From a checkpoint of a small transformer trained on Wikipedia.
Size: 16 layers, width 640, 10 heads of 64 (1 for keys and values), MLP 1280 SwiGLU, vocabulary 35100, 98.8M parameters.
Architecture: RMSNorm before each block, rotary positions, no biases in attention or MLP, untied embeddings, normalized queries and keys.
Training: a variant of Muon for these matrices, 610M tokens, 4655 steps.
MLP neurons of a small language model. Each row is named by its layer, matrix (gate and up: input weights) and neuron, and shows model dimensions 458-553. Each number is 128 + 24 x the weight over its row's rms, rounded and kept within 0 to 255. Numbers have three digits each. A neuron's up and down rows have the sign that makes its largest values positive.
A block is one neuron, or neurons of one layer that tend to fire together. After each block is what it responds to, as a language model described it from the Wikipedia text at the highest values.

L8.gate79:135161138096139111114101158160132126114155120128080135135100131145143161117123096133099140125099127137160160160131142112100122098111113107087140095162144165119181148137133133157155089111161148124127140129139137154135106099097152148112141151125142117134135127117124129152120093117125144113
L8.up79:120141110107088170140116126110096160130138122117111139159107145131132107131089165144151140130107142073091091124163124093140154144179133099133138101153163059139151132166105123096163099120138125086126139127141148117154126121208166169168160114123150112120136100096124137157168127123144190127
L8.gate340:134100132160135110159128096126097122149148142102144119159146094149127120096096098142124158137121143103151100099168108131122090144136151135152133112146167150120111127135083103139118111120130096108135115124146142145138149131109115132144109116113132121149110133147127133083102127112163119102
L8.up340:144149129108112118135102142153152148130126095140126138143118099124144093115085144123112151181146171163116105128143117113146114157119099133120128140114133134117205111097104127117164104144064129111111151121135132135130158126116122129095117122126172150094121175161157099147084143145127139128
L8.gate488:123135108086155150128126146177136112122096140138165126123147129145144131156122112090137135125140142127132129112104141149119138157095125104141129147144112139148086116098099137127126155145204139157126151172105126149088120157122128131143147181162166157118110099197119109133163141128164104126
L8.up488:101126196132130128130127142121155170091150101168159169122128114102143141073131139111106122120167082131160135117135145151110108110114144108114136114189111124144135100084127126137151093138123157162121165135088130146158113126152091075123189079085124134124135166117140098121108131141148148109
L8.gate757:131102134054096128170141127062114125152113141098125080118159119080090131098063132122104105147110141136086123135132132100151163106188105131115118117191103138121110136163087122114156114119121111113148131136099126117105101155082137162116131117133145109164102197158140132123144145123133078117
L8.up757:127147136114134159132114091139138093122141136109092123089129108150129105078103126073106083123116155117091147137147159162148111148142153129120148149134082118144128170167103130174105128121117127091129191159192083101164171128107116124090103092085091092145185150163152129115115120168133107155
L8.gate769:151102168129113144164118183108132104148127116174133145113132154181163120130116108118100121136124125147094124104149135136140135131139150098126126162162147152124120117108116094116111087144164132118108163124201152115099140121166122114149103092114103104182126147128110155087138143209093151148
L8.up769:183136125141158131138123185110127167153119107120153126137139142152091085116082099141078111151155114129106140115132141142103112133129148141120099129171155093134116084147133129088070126140161101130128127132138152128142102145119134175113095105132154103129082111087100116112108129132134119124
L8.gate891:101114110159118149117149090165119100126126097135153128090166103146086140149093108167110157115145097120093113130111138117124125120130137118130134167162121146152127131106180105085125132144126118162121086134145105135107111130113148108112130146117140139149103166133154152143106140104141143055
L8.up891:101141132134100115117090144117124093137113147123152103137167117107147089087139132118132093126156101138163097117108113180161106080191151085120104172107147088118141077149133124132142121135170143135147132121141104144146100167098104088132117143123131110108091111101106127109127148139106132119
L8.gate900:127105132128123128165114122112128123193144113106135149092129082096098147113115142129115138135133116116136089117122133108119170147124117127150126116119121143146121166118100127147120148134139141169149134092123123129080109122145111119153189131081156144086099137159114114100175155126144138140
L8.up900:152129148154175108125155109150135125113132150143164149093158128153115124133145132126136101091071088140165121142147110155107144091186142137138166131119117153152152120163150129079112119121133149147100116086103110104142125087127141174125139132104120162137150147188127125120084145119124137090
L8.gate941:153140133125105174120147115132103137131105170112106127130173171114136155140085111165100085168153100128119137186117160116111130150162144107101116105163125136117130121095117112134147131075090147111092162128144125132140079093122122110101091098146145163113160122082173132127104165115129104094
L8.up941:095083110120143157103127126148142094129142102132100137138153163166132165125100098135095117094077154111079116127112152103132135119136157128129172119101122113123131145106103114146115134090129113145112160137116103104095105084131150116142093112136105158125105136095121102123109118155137177122
Description: Hyphens and prefixes that begin compound words, such as inter-Arab, cross-coupling, full-time and multiplayer/multibeam, plus pipe separators between table column headers like W | D.

L5.gate307:130125124119125110162127087093065081104128106139114107104130147138137128122131121114071111122161151111125127132129141174135091128136129108128123132094115113141147100126121128117095123131125102135121127102177144130133096127156085096159122132131155114147146118118120172100159167117077128157
L5.up307:133140132146117123190134147108172126151097127124141133126086130088137101101172110134125156124137138160131172113171128132127191156151142117090134170137128136082104118110166163129140138128150113121152142109142094109131098113160121104118150138144146124164172108128133166155101158139107088145
L5.gate820:107129159163082133100156131085123108140161102118131148122097158131093112080099140115133089146146117114108124110148118119083175099136115093139188138099119142103094111108139175141107110170123099125119106117158092146115111124112127116160092126148137130134131116132129124085168172122099129103
L5.up820:097145115114142190140086049145154129137145130140116153136125118112163075139132165117120112109090143179130115134147119098144086126152102119083114125139149116140118154132127102158077183145151152120093150112142158123141137136130136152127105111172155115129150130150128132128111165076129106142
Description: Final sub-word pieces that complete a proper name, often a surname or place, in lists and tables, such as Feder-er, Holbe-in, Lyng-by, C-. in Steven C.

L5.gate447:133105116168114140147151167153105116135169158152127107131186149142144134160133099104134168139147127136094159109112089173199114119142105122108151165103104124155160101159125132140138166097151126140090124131178169160104140112119115118085119180152146155131126151145096153179157109140112096146
L5.up447:131109143163129127141146130149121114172153161175124098115160127187091120144133101146139154151151097138114134141105116143181126116118123155130147144130123154145166118188139096114173145120151140169108149134130179127113144096140123133109113189181141153123061118160131184161103098133079086160
L5.gate1036:107113102149105138093088127154146134101141145132144165111130136176094107175147082116119130177127131069122085108148102117130087158159130120077150146137163122128130171140114145118136163132127122139111107138117124155137114120154108106121127102125135145144136151133129119138151130102159140120
L5.up1036:111109114124094134131153116130153070113120142121110123123171179133115144123074121150127161157110139124103170132104132134140135115156128121076126139164159105106096109113121150144153109148094120116140134132093118128160133144118147072106157146131110144132135112139096146129124097153151144126
Description: Line breaks closing a heading or a leftover image caption before body text, plus empty table-cell spaces after a pipe, e.g. ==Early life== or Eye with allergic conjunctivitis.

L4.gate769:133122135133105119128162150161074142156160135154162140132129125123119087171145123091149148101183161102137124165125145124114153135127151088166133106097148094171115138131108111168107124134094128156122153130081137111131137114142086113121155118102153119119129151101119114119116168132145131164
L4.up769:117124135141115081101084121133157139121127134130129092103133150092111106176135152134112173118134158143104090117123117110101145135135148119127119115148145088163152157109161134135079121105107159149151085079098113113164146126128156111107126093139127082161175140120135098129130121147107158169
L4.gate901:177089109109129122127136131157135101138179178113128131108110175142151121095121181081132135121148138086140122110116156147110092169134101099163143112110150142129144113160143168149114139125128098119140139164096070177151150151160069130133101152103104119148145136110186151110121156111114085122
L4.up901:126102119124115139103106096107149090121129104154116128116127152142088151160142151120075126123138151092171104131111157138136086187134106124113132113163170094131135104124122143131155135102120101129141126179121130144115194171173100107117117138084117089125101076078161138121112173127122098088
L4.gate981:131124117171094111133116077099122136120162099145122099141144142132145120142175125101129134116087163105101106129130133145138090146177154085156131135103079100146095128076157117117208174134120115085168145122125188186134118120147173115163130139102128136072155126167161152172147135103087142099
L4.up981:148132137124109093165114121127159135134126141077137126113163124147167118200153127184170118093138164107090124161128132129139124133148134131150155121106122157138092131112115143119155128145112139081105159137116177159113106106166088122167151140110093100098105138141164132092146124096097136109
L4.gate1109:135134110147158138109145082144131156125137145129105116159134117115133136097135170112108123147143142146161077094118142101087127124105134090143149081090120108099102168157116154098147114134153126098115099159129084155131110119109107187110113131120158120137125104119164140144134140115106122150
L4.up1109:109121150126140167117136077112114121101097118133100112153131147172099153111146161145143152174125120126125101144128145161141141126108132108111083103162135111124126094142138145111134110163179132101120116109114184123114106124144059143121093092131110148118126116133171124093118137161129145155
Description: Hyphen after Al/al in Arabic names and clubs (Al-Raed, al-Aziz), French d' apostrophes, plus weaker prepositions like of, with, by.

L5.gate64:133112128121118110130138137139139112151126133118148105100130117158080095167104108127086130193122077134116098119137155132174124116142158106141133157120126190155141112094132123115138105144162133145097128084163154146177111097107119119123141125152127148116140115129146126105121153140103141157
L5.up64:106143110093116112121120126142129136121088130154153130131182078132098086076118162131097117172125117110124141147112120120131136142104130141140116126183129091172126127101123105141126112151175088111122127122121139118088142085125135148115162123096168175106162163149115099107139080182155106107
L5.gate753:126130144119159111126108119126121111143127179131165188112124143132161149157093136138098173133121162141095107141168119134126122138110124119126090182145146139115135113140129116135121091117150138162116090092127099143121111092078108160157148156094158146114125090125134113112118104135160103152
L5.up753:123095132134117152142073146160129131106122100129170105099114137141125087206135166136127161108106139122089070105169148108141122115107080138163150100155132171183156149107148147158159103152139143131085108115127112125116163148123161133146091139145110112126146162117117166107145117099118101186
Description: First fragment of a longer word or hyphenated compound, mostly prefixes like super, inter, non: superficial, interwar, two-member, non-profit.

L4.gate754:063176156139083127154140142108133084160138152138143140122180134105134141115111138103125134156094136142134120128136108118096154149146133110127213124095120118126129148149112158148144110123127096090109136135108134096113165105079114157158128139087116114126132125165131102100138085111135154131
L4.up754:089135117139119145089135146119123096140177096138159149122125142140154116098123091132061096150107157097090119135195115106107134130122085111116151158132118159174091135154159128168142121158126132106123115163127121117108110063127117162135119091141111103155157148141113105140109091125162164177
L4.gate816:102093081119093092123147119135107119079095096121097159142082137118088109134113163171130128131138087131147059164097119143166128131107126120170191064157129150096087129156128169147094111151150145182066136166124108138129147122127167146119077143154134123120141105142115085109142131153098104124
L4.up816:084121158128172087104127139052113142137113129194129145143165154104154126148140068125125147186107190088137117110125150133120162135156097118114176173173148140102130113115137134095119120153147068053106095121127130092107126152155124166128130118120137119158147125123115108126170092122159115086
L4.gate1080:139106137096165123090108094121131117151163129101119146135122158091123096168086141138097158147127120129114104174118136128127132147142150117128136124148126125179133155097132143150148130197149123125124116145128123177128109119133102131115112107126126122146094123178114099089131146138140144127
L4.up1080:141135137140158124114140127109119115147130090153090118102126153152154099124113136145087123146142169157120179106125098135133152116127157129139127148147116097137097128112104144135154140169176098131154107116115112138106171160144153134157148139114127164137136167182097115092133134125168158068
L4.gate1269:132114110124123105140154109085124129119175146132149116132101174163122134103155117129168158140108128144119107119117134144127115136114140096127137134132079123163131101154103137141103174146175178181129108144111080116123171151075120127103156115132123124155097156126150159116196144155204099147
L4.up1269:147121136130143154125118137068140123119104128149185139113176160110110145138160141152178157161105159106091068095093106096126136117154146119107154179160123119115123109100114130120118158129171123134119136151140113140107125119139095137124131070133138151128116113122137133107167124135170125163
Description: First sub-word piece of a longer word, most often the prefix "in" as in in|effective, in|tracellular, in|fants; also dub|ious, frac|tured, le|ukemia.

L8.gate125:168119130131148087123101137133118153113109114090110109120147119129120143148147133175141108082149142105092149140154153081089111118154110091108103098102170116146136140098150154111141166149132119204133126155107157116147146125123129146108143085085145143159123117176143138123109132111127137115
L8.up125:096146121156116147128093118128095178102127118150107138180125124097157138123133106104128163122121122075126106122140121143128129110070120108097139125140140155090143109144055135126152149143118139119081121126067121146154127115147106112092096155134120138111156135109119102122143141079122122100
L8.gate178:099125141116109056101108117148154143109176115142091180073122142157152108148147150098107145138124099154111111140105080142069101146149109092113115096119121119118105143139164157117132162145143118080148113122125151105095117121113132137118178179129168144170141091104128170113133128134135110137
L8.up178:087121119161114130123144156110116157114136105131134137080123145118154147155090136087101095114111136175159136132127155132150166134126116106123144093155091085130143185124170154174144116049158144118154161109148106139165102121097102147152146140147117150130156152134151125138152080095089117163
L8.gate405:142119132127137111149158125116113132091122119161118128101164130109144125131124123129168120105134134123110142109123129134127147120154133086091120104159154084162119106121124099140109125126084129161157124139153136088113119089153109159146092117139153122095138100084111160166177102106070122108
L8.up405:165143143083132133109175109127121136130122098090109121127111159121089139124117139124135098087123103073124134110166134108144142156166096127133123127145140137128124093127136143127134074143103140164150117119099173130126137136150172157138170142147131167106147116110122113125141102127107157112
L8.gate497:103149098134120121084097140142175114111089167121122102166146147103142164109140119137127133125119159167113129098113107114145137109109092118138157087118148106134176138167105127149104088106145105136107145119114144120157118137087109108044139095154115104108118132161150161093108119144147116133
L8.up497:149137120150088147087146119139127147133128115104134148142115137143082088142156117123110128128126170134116095115148133109156104131099096126137115174094138084147165103138126133140122134123129089103126134151126183094110175140094125129152098108161131156129096156177130171138152110103152137134
L8.gate587:154121152119105111125112121157119142120124076124119148136148136131138098101056128135141162120167166095102113110084110133156127144138156073172107119124133178142158125128152131129140160098113145126113124145114151116166134133145138097118113149158115087101098114156145080088141103125151141088
L8.up587:148082143111126106130143151146147139105132123120108117141139119117156114121124128127128107125138085096102099103116104174159131133090132062156120098145125103167178119123151108118148127103134139173117120126141152083184147151164152097148100098178129133139147091123155074110131130094091133172
L8.gate677:135110111146099152102161123155154169123100127170101115142129166153131116149104119169111134147121116104120148096122070104133098118097097135117132131127077100137122109145104126125126110114162120129141059086160098149153134144151123137151150150095122133151110101127112153120129109131120161136
L8.up677:089072151114129091126139089148126124110159106147132111159179104131099155154147167155123110149111131150110114131112146124145139124126162101151141152106146142163120135149172121165104130131139204150166079151180143086135110136125125120103119119102111076135067095096132147077153140105116163135
L8.gate981:061091133096090101089147125123133116167120144113124088132141108158130139136121149104120125126144098116084106147116123126117131146109142113087116136073137114103108156061116142127139132118181120117164154114127146093133092126168154152072141131092117168110118139133151115114153168199131107082
L8.up981:088111148160131116100126155105112079125116072140107157147129191117136096145152107066169104130114143127095121105147087084111133126137146099155133118124158133169165125144128112113150096147164159117092097117171147114133113151135117113091176128134151117105155144122135139117168094132146162123
L8.gate1044:124088150143110154110122129131114133148126102090155103107150154120171164110111159110122131161134140142131124096125097087138126102156144132145120131162112127107098140155098147111082113077107141122125139155127048105093114156119131130191109118134095083105129150099199129115100123128160135091
L8.up1044:098104157140140094129127083138076099114122139138110111109167134141127154153171133118104141126145108180115099122146138154146130143148105112131078105125127165168155111168131121150121111122183126134113131087131153124124116136124170146138135110128140119143104101123131101159100120155092118134
Description: The leading three-digit chunk of a year (198, 201, 202, 199) in birth dates, table rows, citations and date ranges, with occasional stray hyphens and other tokens.

L5.gate500:124109130119151143103112102149103113157136119110103142097130089131119118118123169140094134160161122125087114141125133086128134167149140144109107139085139162068148108147115124174193113151106120177121142077136179131138094114127145107146114131120113144132092082164114149128126147106078127129
L5.up500:168128131128104163148085129128165055117090144111125101132116103160115123148106131086143104090118140174092123118120103103144091179114137109162112141180130101116093109073092157094099147113102123079136109172179118130100141161105123104140131140115145090116174145163104147117118177091114128107
L5.gate602:141131151118101070173131087135146113098113124104142108166101111081113146101155167090110114132169103119136116125133080139097108146150106115110123100082128148082125093136159103137117144100110104108145136134143164124157135119108113092099137132116119098128140145116133152108120172106100127146
L5.up602:151101120125138155114100141135136079093144141079112082115182113145135134143070112130122125107135120119122138135121130110094162097139117117188118090176175076130124135144143144131117174166131079101163151153107156149113103128163120155170135098105166132143146130152126122134166128165090081149
Description: Column separators (| or ;) deep in sports standings rows, often just before goals-against, plus tokens inside fixed compounds like COVID-19, father-in-law, chief of staff.

L4.gate177:119146106136098137122101113162144125109132121158126131127139133117133094122146148149131166136089132152106141153140136090157112083148135130123121144143153110135120098137128161115171106089124098091101109123085072148145061147127110142112170115121133147128101139107122098108111099147064148155
L4.up177:123105103103153204111121106129151147111102091178118098140086115071109134129139143158126165139089142154113086134120138146085125157078138105087097148106122093090121142115119106119108089094145147165121132111136135145132170132149136088128137158147117129139102120115110142125102134118134149111
L4.gate224:122147120102095114109072083147155130099081163151104126133151136183147152097112157180119134150089152095095084125092142123147114135117093084156131162129131150129154127113120133156145122154142143184164145133144113131139135117104124130146123101119145156146144126118140142111162125144120140156
L4.up224:149178067104165131133121155168140123120109137161162154151118151140109071122087152127092130139158144153116149100118139158062153141109157126110109158158130164099133136122148141142127122117114144145120145120128134108100136101156123125167117109125132140146123123159117119124153141118131162129
L4.gate490:118168117139120150116116166133119162105104093150128120162139133147125173144136160129108108106096095142133082147142106094147116141151168146068188160095113143124086148125107137109124152083163135150146103161148137123129118125136134110128143133129133134162136119122100107117134119146125163107
L4.up490:169181107120093102140132183137100121122149109139145124121114138087151116083153125117121116145114119146145138117140080142115145145166105143175068138105093148127135121125118103123119179106132153081109128135113089120111145112144126109100135106110106111113096120152099106143159109124129142138
L4.gate552:100141076156147149117119122169122110117096097152113103112128156155137129146126103101099143108168107111165116130129106126100109117145080098131189150122105153131111105118138126129098163147116141095129092149120171128084100150143151106172149106128135120113118112092122144081135160148096147133
L4.up552:170146136168151207134160107138132124143089101162130122139138120132108110087089151122132110107147118115166106126102111118108134098128125129110099115125136169141139096073125122175133128128133144162094192143156130123172134110086135145110121129144118132100162156116107082110114080118102146150
Description: Pipe separators and blank cells in Wikipedia markdown tables, mostly in header rows after names like Location, Title, Team, before the next column.

L8.gate117:164092127148124149084123148144130134126154163158127135156128146107131140132113135158075115162144120156102151135135087127144154146135113098140116123109150109138143098148105127101095130082108133163138170110154152163116129147124088134090132146103120130096133089127132167113169135101142155147
L8.up117:150079135066112181107138151124135121139149125135120088127127087119163138138089117109115150096174109125153090123094146149168173146152131129139106133101102101099140166120142113109161108124114140184102143132123112116109156155133089098114133095146089126168165149118100162138140152149087138142
L8.gate485:139104092162134119139128106124144102168144104176144111074129143135173128125111147133127175171134141125127170146128134137136127145144107110152106117166088125117127091141103135142124126143124114137116090118151132108140098143163127126149110121097132157090124116085100148102127146127123129141
L8.up485:156144131133070134153119144143107086158167164137139149098118092098110106146133144133118143112151101103137130124095139101169136113142141104128125141110100116125159131138119132127096079141127117126079110112155112113151112117106160173103159095128160168139121074113166140142124155095128135115
L8.gate598:108093111129121155150137156107120147142127122122136160133103108159125124135148104109098134118113131133081141091131151068089094134145139140093107160098121085121152119133140088166131131198140131160106111109139107162121140094125155126095101105113097124109162151092081109127132107171119150138
L8.up598:122137102125164148113125161145137119124118104142131134142121083174141139121119154120123123134166132148113074151130148085105118116116108088118122072105148100157111147139111083141135120179168082145127112126125107160121127188146138114139104128133140096131158089109202094102093123137101156120
L8.gate788:118124203092110119130119131148114131094150163138092166141143095086136137120103123157126100106151166149127123089114152144132123143164134146087086128107139133079182092143123147155126141109137099171139145129111108175111109148079122107167147156085126142115129091148121132175117100138132116115
L8.up788:141117101123085165147114114162107135171156166151087100132136134196128135122093141126109114140120123095132144128077130151092183162110129107104129142126152122159153180165135119164118144102082157149133159098127149144157147135150157114142138119168127172162104121120141108107172111105131179119
L8.gate800:156086147067138172117109102167157126172141138150102140165161130124148143098124136111107121171099100147120081132149130087171146141115080102125149149130112162154154107128115123062133098152187118131105132109158124128178142155106135139088141149126152166156103125153134122150166156121162158109
L8.up800:135161137143135133148139149154128149110116128151137110112122096129182124117124107112141115148161094181109126095144113123103093118090120098106131128093111139154141125133097132111125098150152130135165136083113131142082125124141144125138131130170138142145147170167106135135123093119136096127
L8.gate886:074160162103119156140135098126151130121169107130120140131123123156124110150114146143097130134129140101131145125104132141088118121163168099111136096089113090136155097127124101140166112092101093133131154141139133176110105105111152108151142174129139141182161080104135115104125121124118166097
L8.up886:153117097104110154110134067137149155140162156147132123139123157121136159125109105136109167141128123157115134147145100147115162111117121070166148112060151121115134122112126133107115134110128130131090103127174131126105116113166176120157178115097132160158129120118112143115108152140128112121
L8.gate1092:074088137079150122151091153106115111138160120135138120140146123104120130133129139097102131107146106112135186083087110118095164147122116138143072151108081115100138143108108153104128103183117097157123142134171177146091147137143089124158149128155155119108128100145087099173106113123097130132
L8.up1092:102111158130107138160201135119146118144106141152143130127147114120146159146145099132140122063118143139123130097105110106125145123112075123134096094092181120080101164148155141121081097125083145166107147127113119163131123132099118151109080153101155114118105103126106114146090107149128097132
L8.gate1182:072172086153125095150113145119134113128134161125090137142131112147151132113093098139086137157087136102092122144120135133116119131125165125141135103117106126142150114141128141145097114122126113106137146122133142134144126161127099139125118107120144132131126166123138126129103167155120130105
L8.up1182:141129166135141124104105119102113148193071102134187194152120151131144164116120152136127112099145132119148082138155151112103146120137150177117128121158094110123138150097099086138102147125150144169162171137169075131103090133140131113079107122096094114086109150117116131132124123135086113087
Description: Middle words of fixed phrases like as well as, as far from, as many as; also interior pieces and al-/el- hyphens in foreign names (Olomouc, Fes el-Bali).

L4.gate253:098100103118123126134147134109185100156130117125103134167093151132150112070120171145176098126115116162173125153139135142083113134109184143121103114123129158094162143121079116155106098117133144133071139129127083113083132103110136109132114123118113107115190086135119140133123131087113096141
L4.up253:125105074112104171119131144115140133160139132103111154125123126107065081135075178147153109088113154113148079107090151097126122157091134144157153115106128128118187119115115114135167103143168111097099130160134092146118129126125095087148133159145112075113179194141137127085130163129118108125
L4.gate674:131127127155153131142113170084125153112111115156124141172128114140070089128118119131124087131103131149131110115133168125148164101141138093170141123106091170106155120133150146125143134123130135121162109151131106114139107133113160117109099136086105122134146100150124161119141143117104131112
L4.up674:126110161082121116155119091152155123126126155161129134159081110118117077082129177142131117097093145187159125156091122077125120117141206085132091101096152109133111107142099138145134197142117160175136157121159134144130126101126164119161139133131123133098093136143142140145133139108130114128
L4.gate1071:126135131129139099140155143169148128121125104084146124148079105118097123106092109120127121110104145174122178088088124119129225101149131161111123124117117130149140107117126143119072129143124122160100157152113153139109137128123178114186067177127101138102119121128113149144171136084110124124
L4.up1071:142125162164138120156126102132178151153146134116140092144051113116121127115127145144142132112114150153097129122143142148145153121088142116119110140093117146126089126171109142188069121115124122165140157106093091142123121148109131086138144115113140129124133136135100129127121104104128123124
L4.gate1134:182137148134136155147091098131168114139112093107145139149113071121129088117146092189128093102097125125109160110136147102126137128141176138168137163120097118091128137123104162152103123122136119169109133121136146109083148120124156148150133103106094146088137124154132107145152109125141086126
L4.up1134:122117092076145091131164107115150112124130128111111123120094071154110129136172124149132121128111101097112132100118137145162117121146141133191095161143101134163160127099130132174098147159115092179093115113145120129145147117143115120174123139140143091162118138138127120159146176099102096119
Description: Final word piece completing a multi-token proper name (surname, first name or place), often right before a parenthesis, table pipe or comma, e.g. Stall-one, Good-son, Blome-field, Caled-on.

L8.gate52:139134131126094120110149187166170107105099086109104142150072121129109139091097072155140116114120143107095144154148149163125094154139178150147133153153156132124149128103093163126092172158121095118159175176139152114096098127119163130155102164112141131147128143112115103160120131125121112127
L8.up52:113102138167146107140130139111158103110119177180150145123109085125105115124142155122093103142172080150111133139145156153134160131122154162105120095159150132093122131155147138136115151138122080160118120113146120138121125105118140123103144109113141134146096109098129107133162110157134122148
L8.gate81:148110125184136169146153095084134118130171095160110172144090150110093131146123130122123086157123142132156117089094113132108152132126116151113161105134112133133104161104117096164140091095144156147125134116158101130135176113105127101127130109172130123136120159156181119142115147090143119105
L8.up81:143121154122108109169134124143151133136093104141134141133117087153095107114132129143096091189125177133172076185082151098066143155124153114152126136097135140120117150123132133103112138131129146175124122132123084082132124132115136144125112151101156152158116122147100150123140130104093107151
L8.gate197:141064152182162166142143118143143165109128160096122145156086137109107107169117103101137079130102144191121109122094129104111155160164137117120153106125125157133134100141132151124083117116182115146098115094142154169098119089093122116145121137176115144099111143142150116093159141101116128121
L8.up197:141090097108154117150132148096142162126137127120145109132118086166134131124125150163110135115159167133136095152131138102148133120164115139142094169129111100135126129109126158136094096140150107125156108081094113133134121083099154135110113051135147188149139146148147163119120106071164130155
L8.gate313:116125117170097131101131157114142135123098093120152150109080105114126073149142137142135138140144152135144124120144140118100150085146121129146136138087154145137151125154112135099147112096113138172111119101174159163105157105135154118119170098187164161148109130145099148150081175145152142124
L8.up313:147141100107102154138145112134186085126150085123136132157119165126137096131106133086117109112168150199136114116153179126085100101167132134101125132128116138091108099067104136137130118132129106131097169075144085100146121102108148095167133181155144138114097120102134156148133123074109140151
L8.gate365:113132166169148131143111141174121128142153147136142180115088117091113103142167103167132079116168096114171163150133154165155151109100144127121150153156116107118127065146124128144181130156077141135140146124128154115076175132142175094126133130140173130152123102141112107120130147128154131090
L8.up365:131151150136139121104146113118145136154121144074087100110139127098145143175123100157078164150116173184137148139127153104152070152117136131148121111139116132133135132116158143130125087104150127129087135128120173155132140131106184107164120153158159137142107077119166129179112103128135128133
L8.gate840:131124103161124140143153131106142161102135123154090107201084131159124152073119067112135103149134143137117148141097140136083184114109183140140123103103141129156186123112134096126142077137109115140117117149132116132096177110115151091131105136103111154116110172114110156124177116120089111129
L8.up840:151135136122136134116103095102145152125093121161074115138118134168171103121098120130121163163110140139152121157127166126129127122140130101143143140129125123135108127156199116138114134119157096138153115104092112150124182095137132145118095147149072185140083133132108166105157103127146102119
L8.gate866:119121123145166158103137160108128120134132130166124114150110128149101108123114112111131095149139120154133142115129136106144151143119117117141132141099145122093148151091144083143148104162150152122124109147141129114114157133128141064108125135161157098126148127141131149137102147094056131142
L8.up866:152162135114123125147165079063122154130092112181137127127129129138120099182136117170087110144156135096126124118143110119123184120114153088079145122113117109139131138123143110130127084165124109131125104141136148156122107137130171078117125126150147137135125148101133084128110122116082116135
L8.gate1211:103151075137149124169113150138151099173131145122095155164106129113118090169095129138082125136127169182154144160111153154099153081121135182141119115161094146155139102100104161157129101100140158159115125116123158145139099155110164131153124137130147079133108151151110118118157139133107131170
L8.up1211:096119157117122064094153133106110137147138124141126119137152112121119081131091149152131131136167154165086136130143146139115174122176162127121161106090134143134086091111105144149087138115097140146103143126109129123129141148136159084168133130119122127114103198130144150130177117096121161143
Description: Final token of a person's surname, often a word-piece ending, in tables, cast lists and prose, e.g. McFadden, Moroder, Carracci.